config.toml
d_model = 256
n_kv_head = 8
norm = "layernorm"
norm_eps = 1e-06
qk_norm = false
init_out_by_depth = true
lr = 0.000737
doc_mask = true
z_loss = 1e-05
train_tokens = 1027000000
MLP neurons of a small language model. Each row is named by its layer, matrix (up: input weights) and neuron, and shows model dimensions 64-159. Each number is 50 + 10 x the weight over its row's rms, rounded and kept within 0 to 99.
After each neuron's rows, "fires on" lists the tokens most often at its 100 highest values on Wikipedia text that the model never trained on.

L6.up794:30 42 49 46 52 41 44 43 52 54 26 56 54 52 58 47 40 43 40 29 53 50 43 62 44 52 53 53 44 62 67 55 43 51 43 64 43 58 64 50 33 53 48 45 59 40 44 55 41 48 56 50 54 49 67 63 59 48 49 46 47 49 42 59 62 57 39 42 51 46 66 70 61 49 41 37 66 35 53 60 44 61 47 52 37 51 56 71 62 47 54 58 49 61 55 47
fires on: " and", "ib", "at", " Jane"

L12.up484:48 73 44 41 52 38 35 53 50 42 30 59 48 61 40 44 41 51 52 47 63 44 28 65 28 67 50 44 61 40 51 62 58 48 46 70 51 57 62 73 55 48 44 54 56 48 36 45 53 30 42 39 43 57 40 45 59 55 64 50 55 60 31 39 41 58 67 59 75 59 46 50 58 52 37 40 41 37 53 47 45 41 51 70 66 59 39 60 53 45 50 39 45 66 61 68
fires on: " and", ",", ", and", " Many", " most", " Some"

L6.up463:40 64 56 65 54 34 52 46 50 51 50 55 33 58 54 51 47 39 32 55 57 37 40 49 60 44 67 56 60 37 45 66 46 51 69 57 62 44 54 42 52 62 40 43 75 46 57 52 28 38 39 47 45 59 65 34 40 41 53 32 58 55 47 36 64 30 64 71 56 53 61 46 71 54 44 49 45 47 35 44 53 49 48 61 48 68 44 58 52 49 42 61 46 61 67 60
fires on: "; ", ":", ",", "′", "/", " in"

L4.up872:64 42 44 50 36 43 60 41 53 39 55 52 42 44 35 24 56 49 48 35 37 51 36 36 66 43 56 50 53 53 41 50 46 57 48 60 66 57 39 34 62 44 40 28 51 31 41 48 57 29 46 51 45 52 67 48 56 44 47 51 37 42 48 70 50 57 62 56 56 38 60 61 46 54 56 70 58 43 51 40 48 36 23 54 45 60 46 26 68 59 35 51 51 43 58 67
fires on: "| ", "\n", "\n\n", "|"

L11.up871:59 33 41 50 46 36 58 49 37 39 39 67 34 45 66 47 52 50 55 57 42 49 36 53 34 54 41 58 53 45 68 41 54 58 40 40 56 58 51 42 32 80 56 45 54 51 53 48 52 60 42 61 41 56 47 48 39 59 48 50 49 55 56 61 71 60 47 47 56 57 30 50 41 55 50 43 44 30 55 62 38 60 30 35 62 47 44 32 44 47 50 50 56 66 64 54
fires on: "it", "\n", "ell"

L2.up432:59 53 68 58 45 47 44 36 58 63 53 63 67 40 52 42 57 43 26 53 57 47 49 51 32 58 48 59 48 55 57 52 49 58 47 36 47 52 24 52 40 45 57 38 48 63 40 47 60 61 51 59 52 42 36 38 57 60 44 33 56 52 42 74 60 43 57 51 44 41 50 43 43 50 43 53 60 37 60 45 42 34 36 47 63 38 35 52 74 55 58 43 44 37 46 45
fires on: " most", " more", "alf", " Most", " much", " further"

L13.up293:53 53 25 40 45 44 51 48 38 48 56 43 46 55 26 41 60 55 69 50 64 48 51 43 67 78 37 53 39 60 49 44 63 55 61 54 49 55 46 80 52 52 66 49 62 60 44 28 52 57 45 47 64 46 51 56 35 44 56 42 46 58 39 51 44 58 52 51 46 44 46 50 57 74 46 32 33 45 62 60 29 59 54 44 47 57 49 31 44 42 56 45 71 51 61 51
fires on: " De", " o", " with a", " to a", " O", " de la"

L6.up470:54 41 42 61 64 56 66 62 62 55 48 52 46 43 45 35 62 49 53 44 50 46 38 31 54 60 45 55 55 42 40 61 46 45 58 63 66 50 67 60 60 60 61 36 54 49 55 48 53 55 54 53 47 48 72 44 62 48 56 51 35 44 36 49 69 55 41 61 51 27 47 45 52 45 42 51 41 43 64 44 42 48 46 53 35 61 62 65 38 55 52 47 47 55 56 80
fires on: " of", " and", " and ", ":", "ation of"

L4.up982:36 46 40 61 53 51 39 53 51 46 47 51 50 51 36 57 57 38 39 38 51 62 42 31 42 60 48 64 33 35 11 33 53 45 56 57 53 62 60 50 48 65 47 54 57 63 48 45 46 56 42 53 46 50 59 52 48 47 38 59 38 46 45 53 38 45 39 61 58 51 61 43 29 54 40 42 57 39 68 54 47 59 52 65 43 48 51 53 39 49 62 66 42 51 55 50
fires on: " at the", " at", " during"

L4.up1007:41 29 45 54 43 52 65 55 42 45 31 53 55 38 39 40 48 46 53 60 52 35 34 51 37 50 43 53 44 29 45 45 14 55 66 63 35 58 29 50 38 56 54 50 58 42 58 53 47 62 52 54 45 42 61 54 58 62 70 70 58 48 43 56 64 54 36 60 44 44 53 52 31 45 48 41 64 62 44 39 34 75 56 57 21 60 37 44 55 47 58 53 45 55 44 53
fires on: " s", " S", "| S", ", S"

L13.up882:54 43 44 55 54 39 67 73 56 56 51 52 48 57 56 43 43 45 45 47 36 45 38 65 49 40 52 44 35 24 46 63 65 63 77 43 54 51 62 54 40 47 54 38 38 41 58 53 45 45 43 51 44 61 46 47 58 62 40 57 43 30 58 54 58 67 35 52 56 46 48 28 76 64 53 43 54 47 49 21 59 43 54 56 41 49 34 63 49 54 53 55 49 49 62 50
fires on: "is", "or", "r", "ot", "in", "a"

L12.up232:44 38 36 34 36 47 55 47 38 42 50 38 60 37 23 43 60 41 61 56 31 57 71 68 57 71 41 57 42 47 47 46 68 51 49 62 54 56 51 49 66 48 66 47 62 53 55 37 69 59 61 53 57 58 73 55 37 37 46 55 53 38 34 45 51 37 40 50 62 46 60 47 52 44 51 29 39 48 40 63 40 65 50 50 51 45 58 45 39 29 47 42 63 47 47 60
fires on: " o", " O", "O", " | O", " De", "\n"

L7.up987:43 47 44 53 48 54 59 44 60 47 41 51 53 41 53 41 54 64 36 42 46 65 44 65 57 45 72 53 61 50 26 61 56 54 47 64 58 55 64 68 53 47 59 41 38 57 41 35 19 29 52 55 54 47 37 56 41 44 54 65 44 50 29 42 43 45 52 51 71 54 61 43 62 60 46 44 43 36 39 47 49 42 41 50 45 59 61 46 60 47 43 42 45 56 78 42
fires on: " to", " or", " and", "'", ",", "."

L13.up745:38 55 47 42 39 42 52 53 36 60 46 58 47 50 44 39 44 46 52 64 55 41 52 25 46 42 57 51 38 50 48 59 61 46 40 55 68 53 53 74 53 58 56 56 54 55 65 39 48 50 27 60 55 36 61 44 56 53 33 44 48 51 56 51 50 44 53 60 56 38 43 49 49 53 35 43 59 50 41 52 66 51 47 48 50 50 43 39 59 71 61 38 48 61 49 61
fires on: "a", "ba"

L13.up185:56 62 56 41 31 28 51 32 55 40 54 60 64 55 60 40 43 48 46 33 49 54 36 46 47 35 53 38 62 54 41 49 52 55 62 35 37 49 50 47 48 58 55 46 59 68 32 43 58 35 38 69 46 50 38 51 57 46 57 50 48 40 59 45 39 55 54 60 64 32 35 53 36 46 50 56 30 56 54 70 54 56 43 55 52 64 57 36 52 42 61 36 61 56 56 44
fires on: "M", "- M", "B", "==M", " | M", " and M"

L8.up683:60 44 58 46 43 31 61 50 51 55 60 59 52 58 60 41 62 47 61 45 39 37 41 47 34 45 68 40 52 28 43 53 30 57 44 53 40 50 48 44 55 55 50 46 47 53 58 56 57 46 42 52 48 53 60 47 47 37 64 56 47 57 52 61 66 42 43 55 50 48 46 42 65 42 47 45 44 50 47 59 43 62 43 56 42 72 52 40 48 45 61 61 53 48 52 58
fires on: " m", " w", " a m", "m", " the m", " of m"

L6.up242:38 40 36 53 53 62 52 51 42 38 45 49 55 59 55 50 40 42 55 41 57 50 34 44 33 68 65 66 36 59 39 69 49 55 45 45 62 50 34 51 57 59 46 36 57 41 39 60 49 57 52 49 52 45 50 43 41 47 47 59 38 43 40 43 47 50 43 49 49 53 49 46 53 66 45 36 62 33 53 46 50 37 37 49 49 51 50 50 36 58 74 55 53 49 51 48
fires on: "0", "1", " | +", "ul", "4", " | −"

L2.up257:56 35 52 35 50 66 51 52 34 72 51 63 35 63 39 52 53 49 26 38 50 43 54 48 51 46 55 70 33 41 44 54 39 55 45 49 41 55 61 49 40 50 23 56 65 44 72 52 52 64 46 49 52 44 55 37 42 72 42 43 53 60 53 44 51 45 50 53 57 35 47 59 56 53 50 41 31 68 46 34 51 57 46 54 49 55 46 44 54 42 69 61 33 54 53 50
fires on: " she", " e", " he", " that she", " that he", "f"

L12.up551:52 64 40 63 51 49 47 40 44 65 55 51 48 41 46 47 71 34 62 58 41 31 21 52 45 58 58 47 55 38 25 59 52 56 47 59 44 63 60 43 45 55 73 44 55 59 42 36 61 56 43 43 49 41 65 27 48 32 71 30 38 49 52 69 58 55 39 54 52 57 64 36 61 49 48 56 56 42 57 50 50 43 62 45 54 44 54 63 45 51 55 52 52 46 45 62
fires on: ".", " m", " M", " | ", " Comm", " int"

L6.up925:43 37 55 55 64 50 50 44 48 39 46 72 52 70 35 45 46 17 49 48 50 50 42 63 37 57 44 45 49 53 59 41 29 55 53 35 55 46 55 60 38 48 54 46 45 38 42 62 57 43 48 47 48 46 63 48 62 42 36 70 47 39 53 48 60 32 42 70 46 42 41 50 44 58 46 43 67 50 63 47 42 52 64 48 44 55 67 78 63 51 53 42 57 60 54 37
fires on: " n", " fl", " th"

L6.up704:56 50 54 66 50 42 62 50 49 41 61 50 59 54 55 45 50 57 32 46 59 66 46 51 42 50 51 55 58 46 48 68 50 47 52 57 44 45 62 53 56 55 45 38 75 50 42 71 55 55 27 36 57 66 59 52 54 69 43 68 23 45 44 63 37 46 48 44 44 29 46 52 42 48 44 43 47 57 38 43 41 63 40 57 37 61 46 30 52 72 57 55 50 40 39 34
fires on: "0", " | P", " |", "F", "A", " in the"

L4.up281:54 49 55 48 69 36 51 41 64 55 54 48 37 52 57 39 34 51 44 42 45 46 43 46 44 52 46 59 51 56 49 45 64 52 49 40 38 71 46 26 47 47 50 64 65 53 43 64 46 66 48 45 53 43 75 33 42 71 57 61 55 37 41 43 37 54 49 54 60 60 49 56 60 77 44 68 51 58 38 50 34 51 54 58 47 54 61 47 50 46 71 52 58 54 50 54
fires on: " w", "ivers", " environment", " land", " municipality", "ensive"

L7.up976:44 38 59 39 48 70 40 38 49 53 41 47 40 52 39 40 56 53 49 48 52 50 21 56 33 46 61 51 38 45 41 49 60 49 53 43 62 42 50 40 51 57 38 41 55 53 33 35 42 63 50 42 54 42 44 60 48 56 50 66 47 57 46 52 48 44 48 45 66 55 59 37 61 53 44 43 48 41 46 51 64 50 45 56 58 50 59 38 41 66 55 58 71 53 60 50
fires on: "1", "2", "7", "0", "6"

L12.up862:43 51 55 48 58 58 58 56 53 48 32 53 51 56 45 40 34 33 45 41 52 45 48 43 43 70 55 42 53 46 35 46 48 51 53 60 60 47 46 38 48 57 47 38 61 59 49 33 37 35 44 54 49 65 38 48 46 49 83 38 50 43 30 42 48 45 47 66 55 48 60 60 69 66 35 51 26 48 55 51 60 46 50 51 46 42 27 61 55 56 51 64 40 48 63 65
fires on: ",", " last", " final"

L12.up53:43 47 70 33 38 54 49 58 36 52 48 54 39 46 24 48 55 40 51 53 42 41 57 33 51 68 50 41 41 46 59 55 66 55 62 55 47 37 47 71 49 50 60 29 49 42 42 51 51 35 56 42 47 33 59 65 37 55 42 68 44 46 41 57 36 57 47 52 52 40 55 52 58 60 44 49 38 42 46 49 59 45 53 51 57 54 55 62 66 50 29 43 58 53 61 57
fires on: "is", "| ", "- •", " ext", " most"

L6.up279:28 58 47 44 42 59 50 51 50 57 39 65 56 53 72 32 44 48 61 44 61 58 68 48 51 68 69 55 65 53 62 48 48 48 42 50 58 48 52 74 50 60 60 26 56 47 39 38 34 43 52 65 48 46 54 36 62 47 39 56 45 47 32 51 45 47 55 60 63 57 68 46 58 56 43 59 38 52 39 47 54 42 40 51 56 58 35 45 52 48 51 38 36 50 58 63
fires on: "\n\n", ",", " or", " but", "\n"

L8.up544:20 66 62 49 51 59 53 34 45 55 48 43 45 46 49 35 54 51 35 55 52 38 46 56 40 60 53 49 39 41 46 48 53 51 59 53 54 60 62 53 56 42 29 39 54 53 41 29 46 59 52 50 67 49 49 51 47 49 56 53 51 54 41 46 54 61 51 46 63 51 52 58 58 66 57 47 44 50 42 46 44 54 56 37 50 59 63 50 54 63 72 52 49 73 55 51
fires on: "6", "4", "5", " two", " three", "8"

L12.up388:49 66 39 60 64 48 49 38 34 42 49 42 62 45 50 49 55 39 68 49 40 45 57 46 47 44 53 50 48 61 37 45 49 38 40 77 45 63 54 52 53 66 53 45 37 42 49 32 30 43 63 40 42 53 62 38 33 56 67 46 55 49 39 57 38 53 47 82 58 45 54 36 56 47 47 59 48 57 55 68 22 48 38 48 68 35 51 49 51 60 54 49 49 61 41 74
fires on: ":", ".", " | ", "| ", "et", "-"

L4.up753:42 63 68 53 58 61 54 48 66 44 47 59 49 57 31 50 52 57 26 48 39 38 53 60 60 54 33 45 34 54 34 67 26 53 45 46 41 60 50 45 54 59 41 49 55 41 33 49 64 58 43 52 48 41 46 45 37 35 64 49 59 55 58 38 58 49 61 55 42 33 47 33 50 65 42 47 55 40 50 60 53 42 66 48 44 61 37 48 57 50 47 49 62 45 55 59
fires on: " int", "|", " Hot", " on", "ance", " Top"

L11.up29:33 51 59 53 37 58 52 48 36 32 39 59 48 39 35 48 57 40 40 55 41 53 64 44 47 62 62 52 48 40 40 63 32 51 43 57 45 52 57 61 36 39 47 43 66 58 43 42 54 43 50 52 44 49 81 52 54 61 63 60 75 50 34 63 72 52 63 63 41 57 45 51 45 39 49 46 57 66 62 55 58 51 53 66 38 39 48 45 60 33 54 44 65 46 51 54
fires on: " ", "-", " of the ", " of ", " the ", ", "

L4.up824:43 62 54 58 60 46 45 51 38 24 39 47 41 41 28 51 52 45 45 54 53 29 35 68 29 52 62 52 51 58 42 55 29 55 51 73 55 54 41 50 64 53 66 50 51 49 37 43 61 41 61 49 47 46 56 40 45 42 63 48 56 45 60 56 59 44 44 71 43 53 60 55 47 61 45 52 63 52 50 54 60 40 47 51 51 42 59 40 74 61 50 53 49 52 47 67
fires on: " in", "ver", "ist", " con"

L12.up490:53 50 52 76 55 57 55 57 37 43 51 68 46 53 60 46 57 48 34 58 63 39 76 39 48 60 58 43 76 53 41 52 55 50 58 61 57 45 53 41 37 65 51 24 51 52 48 32 41 43 61 58 53 46 55 42 62 62 51 52 52 52 27 51 58 50 42 71 57 51 51 48 60 42 46 48 44 59 40 46 58 59 47 54 37 61 39 40 49 49 50 45 47 44 52 63
fires on: ".", ",", "-"

L11.up109:61 53 61 58 51 46 52 47 42 42 49 52 60 53 56 43 56 53 47 50 36 42 45 61 42 54 75 32 59 29 48 40 49 53 42 55 39 62 63 45 44 58 53 43 44 49 53 67 45 34 56 36 38 46 65 49 44 33 65 54 40 57 53 62 45 52 50 57 45 65 53 49 57 46 47 43 37 53 53 42 56 67 48 48 50 46 39 52 48 59 54 48 46 49 48 36
fires on: " m", "M", "m", ", m", " the m", "- M"

L12.up202:40 49 44 46 49 57 61 42 60 50 39 33 53 46 35 28 40 36 49 54 54 60 69 51 49 43 50 54 48 47 34 53 41 47 33 63 31 53 67 49 50 53 43 36 62 56 45 45 43 35 44 59 46 42 60 43 56 58 55 52 39 43 59 66 64 48 49 72 51 50 54 49 52 61 51 29 47 57 48 50 38 53 39 74 49 51 46 39 46 47 68 47 42 66 56 35
fires on: " un", " re", "\n", "-", "—", " “"

L8.up667:55 44 72 66 61 51 60 43 52 29 32 46 55 47 28 39 47 50 52 41 50 43 35 27 42 65 47 55 49 55 35 51 23 47 53 43 83 62 70 60 23 46 49 41 49 48 41 34 56 35 32 51 44 42 53 51 44 42 57 67 44 55 25 55 44 38 62 57 54 55 79 49 63 51 42 34 40 49 67 61 65 55 42 57 57 49 50 38 46 53 42 72 61 43 47 52
fires on: ","

L6.up361:57 51 52 69 66 63 52 56 45 46 60 44 60 44 41 40 56 47 22 44 30 36 68 46 27 60 55 56 59 50 34 52 56 52 68 73 48 55 39 77 44 51 55 52 42 58 32 42 39 39 33 54 47 30 58 51 56 54 70 51 35 46 50 34 51 21 51 54 34 51 52 34 54 34 43 54 54 49 55 51 63 66 49 55 43 55 44 42 42 53 62 54 47 46 30 46
fires on: "le", "ere", "; ", " / ", " | ", " "

L8.up324:44 48 63 64 30 46 43 40 49 44 49 57 43 58 41 37 56 38 46 60 63 42 43 42 60 61 65 47 46 60 39 55 37 54 50 38 56 66 41 72 47 43 29 19 43 37 64 70 45 58 51 70 42 46 56 47 50 68 41 69 28 38 35 59 40 37 43 60 36 34 48 51 42 51 41 42 46 45 41 53 42 52 55 44 41 48 55 66 43 46 56 47 43 58 58 55
fires on: " n", " |", " ex", " g"

L13.up716:55 60 44 68 58 43 62 53 42 58 49 49 41 62 28 39 52 32 46 29 37 53 50 41 23 37 57 52 49 40 11 49 56 54 62 66 48 35 66 61 56 69 44 49 57 60 31 50 49 43 22 56 57 42 53 56 74 47 66 53 43 42 64 39 53 47 46 51 69 42 57 48 52 43 52 41 52 51 44 54 49 53 67 44 52 57 54 42 54 47 55 67 35 52 47 50
fires on: " | ", ".", ":", " "

L13.up80:45 42 61 39 54 47 37 52 49 35 50 57 58 54 47 37 36 38 20 59 58 46 59 42 52 63 55 56 59 26 33 64 58 58 40 33 45 63 41 51 36 63 37 36 37 34 49 48 37 49 59 56 54 37 56 64 62 54 58 63 51 56 36 67 47 48 43 65 64 45 46 36 53 75 48 60 59 58 26 48 61 43 64 38 34 47 52 49 55 64 70 46 39 53 82 50
fires on: " w", "in", " c", "is", "ot"

L6.up410:51 40 67 58 55 52 44 40 51 37 42 57 49 58 32 37 49 38 49 52 54 55 57 62 66 42 57 46 43 49 43 53 17 52 62 62 42 56 60 45 55 47 36 54 59 40 44 63 54 55 41 66 50 50 42 41 55 41 43 37 43 45 57 63 57 42 32 47 53 38 61 41 37 62 43 57 56 44 54 65 35 52 51 69 39 54 50 46 48 39 53 58 39 56 39 52
fires on: " on", " US", " On", "| Year", " Hot", "| No."

L6.up41:46 39 55 48 50 48 57 51 62 49 60 54 51 25 43 52 44 51 26 51 62 42 35 65 54 44 54 57 53 08 52 47 46 61 65 48 45 52 49 52 49 57 40 53 42 49 54 47 66 50 57 63 51 46 74 45 48 43 58 59 42 47 64 37 37 38 36 50 70 34 49 38 62 49 46 46 40 57 55 47 58 46 52 48 38 39 50 52 46 61 46 62 53 42 79 57
fires on: "ot", "ing", "in", "o", "au"

L2.up537:31 42 58 44 47 55 47 42 43 55 51 45 45 62 52 52 43 44 54 56 45 42 67 47 44 49 51 66 34 43 24 41 55 57 62 60 64 66 36 38 45 54 46 43 52 69 42 42 50 51 55 48 46 40 43 46 35 61 43 56 50 30 50 45 57 44 58 51 46 41 47 49 53 53 50 46 64 61 29 51 58 63 30 50 33 47 42 45 44 59 65 67 22 41 57 45
fires on: "ood", "ol", "or", "le", "uel", "el"

L13.up288:30 37 85 40 44 52 54 38 36 69 40 54 52 45 64 41 51 26 45 40 50 58 46 41 39 60 63 53 56 54 46 56 50 54 48 47 49 39 37 43 46 65 55 44 54 37 48 22 46 36 42 37 42 61 43 61 68 49 53 59 49 52 45 56 55 59 57 47 44 63 49 51 60 35 41 48 68 53 45 69 48 55 49 43 48 42 56 43 50 60 41 66 50 70 54 46
fires on: " an", "el", "et", "ly", "end"

L13.up718:45 46 60 57 32 52 62 39 37 49 59 38 39 48 34 56 62 41 36 50 50 45 63 45 38 37 56 53 38 33 66 62 60 52 51 74 58 41 56 56 31 58 65 33 64 53 53 50 37 56 43 60 38 41 55 42 67 36 45 56 56 26 44 54 57 51 54 56 56 39 55 58 41 50 42 51 68 70 36 57 53 58 52 56 58 51 74 48 59 60 46 45 52 43 45 68
fires on: "a", "i", "aya"

L6.up751:58 43 48 70 59 63 61 44 57 52 68 40 67 41 61 38 34 51 47 60 50 49 56 61 31 60 49 58 42 41 51 41 53 54 48 52 37 62 46 51 45 41 48 71 57 51 45 39 59 55 50 47 49 31 50 45 55 35 68 65 44 42 58 28 35 47 64 57 63 44 52 34 36 43 41 60 55 66 54 47 44 67 54 47 53 46 47 36 58 55 60 48 54 53 39 53
fires on: "==", " ==", "$"

L4.up445:39 50 45 41 43 65 55 59 54 38 16 49 51 58 45 36 51 52 26 47 30 52 40 29 43 71 64 50 41 34 42 55 31 47 60 46 53 59 60 49 67 54 53 46 75 52 62 46 58 48 77 61 56 60 62 53 47 39 67 71 59 39 35 40 63 61 52 67 45 58 65 56 68 46 46 37 56 59 29 59 45 60 46 50 53 78 48 45 41 36 63 58 66 57 54 52
fires on: ", ", " ", " men", " vict"

L8.up967:57 50 53 71 45 56 49 52 49 49 56 51 56 69 49 52 50 53 39 48 36 44 51 51 47 63 40 36 43 18 66 42 41 57 64 56 56 49 52 66 46 30 51 56 43 68 51 53 42 69 54 27 52 39 49 45 69 57 47 43 40 53 45 38 37 48 51 61 47 49 43 47 50 49 48 59 66 73 40 24 68 60 62 57 48 57 41 57 57 54 50 35 56 53 58 60
fires on: "==", " ==", " have been", "-", "s==", " can be"

L7.up993:40 36 28 52 54 60 64 53 47 44 54 64 61 51 32 51 44 40 61 41 54 57 48 35 61 41 57 46 24 38 48 51 63 58 52 46 42 46 71 76 41 64 46 56 55 55 48 46 45 51 44 48 51 44 63 48 45 52 52 56 24 35 53 60 34 54 20 56 70 40 65 54 57 57 46 62 66 42 64 48 37 50 51 57 52 43 57 47 47 57 78 56 43 63 49 61
fires on: " at", " at the", " At", "ed by", " by"

L8.up931:30 35 44 48 53 59 48 48 58 57 40 43 56 63 52 38 61 62 63 60 51 36 52 42 52 60 50 47 43 50 44 52 34 46 68 47 59 68 51 46 37 53 55 51 56 58 56 49 31 51 41 53 41 56 67 41 53 52 50 67 44 51 57 61 66 41 23 59 50 35 63 55 42 49 43 47 44 50 42 49 68 47 50 63 36 58 57 66 46 39 52 61 51 66 59 59
fires on: "=", ":", " like", " of", ",", "-"

L6.up733:51 50 48 52 53 47 49 34 42 51 43 63 41 61 53 50 34 38 45 42 40 59 17 59 33 58 47 54 43 41 47 51 43 51 53 46 31 50 52 59 47 80 61 45 56 40 43 44 62 62 59 45 48 55 43 47 60 48 42 53 47 56 41 41 53 55 65 44 56 64 43 43 35 61 49 46 50 34 57 62 40 39 43 47 59 61 48 62 47 38 45 53 67 57 49 49
fires on: "id", " The", "In", " In", "\n", " This"

L6.up432:49 34 57 66 51 49 63 59 52 40 37 36 50 59 24 38 45 35 41 65 61 56 64 38 51 76 47 37 42 24 55 58 37 54 48 57 47 72 57 52 59 51 71 55 55 45 40 41 51 75 69 53 50 41 59 52 59 50 59 54 46 43 46 63 63 53 46 58 51 39 58 48 70 46 37 43 54 60 65 41 52 63 43 47 45 52 45 39 52 50 71 51 72 67 41 48
fires on: ",", "ly", " ", ", "

L13.up146:44 43 70 46 48 51 49 47 58 61 39 45 50 41 52 47 52 56 65 64 59 38 43 49 53 52 68 47 52 42 35 53 46 63 63 49 41 69 39 45 51 68 47 63 59 60 31 50 30 44 40 52 58 48 60 46 42 47 42 66 38 56 57 65 48 44 37 45 38 36 57 42 49 63 50 31 52 62 42 38 36 59 50 55 44 55 39 46 43 54 41 63 32 53 40 40
fires on: ", S", " | S", " | M", "- M", " S", " and M"

L11.up257:36 55 53 51 58 37 53 57 32 59 56 53 38 50 54 43 61 40 41 58 49 45 51 45 50 68 61 54 47 40 26 47 45 51 75 65 59 57 47 39 51 61 37 35 59 41 46 35 37 37 44 45 54 52 38 42 44 34 45 40 52 50 46 53 55 37 66 31 46 54 49 49 73 61 44 44 51 36 40 32 40 66 60 43 46 57 61 53 48 59 62 59 46 56 46 48
fires on: ":", "5", "7", "6", "8", "4"

L6.up913:60 63 63 78 45 42 63 57 47 56 52 55 51 44 51 50 44 41 40 42 52 66 50 58 59 54 36 45 30 35 40 58 54 62 57 42 58 52 59 61 48 52 30 43 67 58 57 53 58 62 54 56 46 58 59 46 37 61 44 61 37 53 48 38 67 44 57 40 52 35 59 44 61 57 41 46 36 62 51 52 45 61 50 56 45 52 24 41 42 58 66 53 57 48 59 55
fires on: " | G", "own", " | P", "F", " |"

L6.up642:54 45 42 68 37 50 69 46 70 53 67 52 35 64 52 48 44 14 66 63 33 56 49 43 64 40 58 36 40 52 35 50 44 50 44 65 36 54 36 47 53 54 65 46 51 48 40 49 27 55 56 51 57 39 41 29 55 42 49 62 40 51 49 48 64 55 41 58 49 37 52 43 42 62 48 43 43 55 52 57 43 48 08 48 55 46 48 44 45 47 54 37 45 70 40 49
fires on: "\n", "s (", ") (", "i (", " (D"

L4.up522:34 54 38 62 56 35 51 43 41 40 34 38 28 64 49 56 61 32 42 33 48 47 29 36 17 43 28 49 43 40 59 64 50 63 49 52 40 48 58 54 49 63 47 38 70 40 45 53 47 48 24 46 49 54 58 51 55 42 38 58 61 37 45 58 41 47 49 65 53 57 62 49 62 42 52 45 46 50 53 53 64 52 47 49 50 58 61 61 57 55 55 50 33 32 65 75
fires on: "at", "ant", "ani", "ai", "i"

L12.up78:61 46 56 58 63 52 48 51 49 51 45 63 43 48 45 52 36 49 52 55 56 52 59 44 29 65 49 57 71 46 49 40 52 45 66 71 44 43 51 57 46 41 57 31 53 52 40 54 61 41 44 51 61 44 60 57 57 54 41 40 52 34 34 57 47 56 45 47 72 44 67 53 55 67 43 54 43 34 50 61 48 34 30 51 55 50 39 62 43 56 44 55 49 40 60 69
fires on: ",", "us", " Japanese", ".", "- Website:", " American"

L7.up684:53 62 65 57 48 56 44 44 61 41 38 40 53 47 38 31 46 57 54 33 47 43 48 55 55 65 49 58 71 57 50 48 57 52 52 43 42 59 24 52 49 45 47 40 47 51 39 47 42 54 53 26 52 49 54 55 42 55 47 44 45 47 57 80 53 25 32 49 44 59 61 57 35 47 40 51 43 56 63 46 35 63 52 61 37 38 60 34 59 52 53 49 48 54 64 60
fires on: " conf", ", where", ", who", " after", " respect", " where"

L11.up718:55 32 49 49 56 51 53 32 46 76 65 47 51 56 45 33 45 46 23 50 37 64 40 43 59 66 58 47 50 49 45 60 46 50 56 55 68 60 53 50 27 49 51 43 42 57 51 52 48 52 49 40 41 59 45 48 36 43 44 54 39 44 47 42 52 67 65 35 62 52 46 58 55 54 46 45 42 47 53 46 43 70 24 40 41 56 43 59 52 50 53 56 63 56 64 52
fires on: "or", "r", "il", "in", "ointed"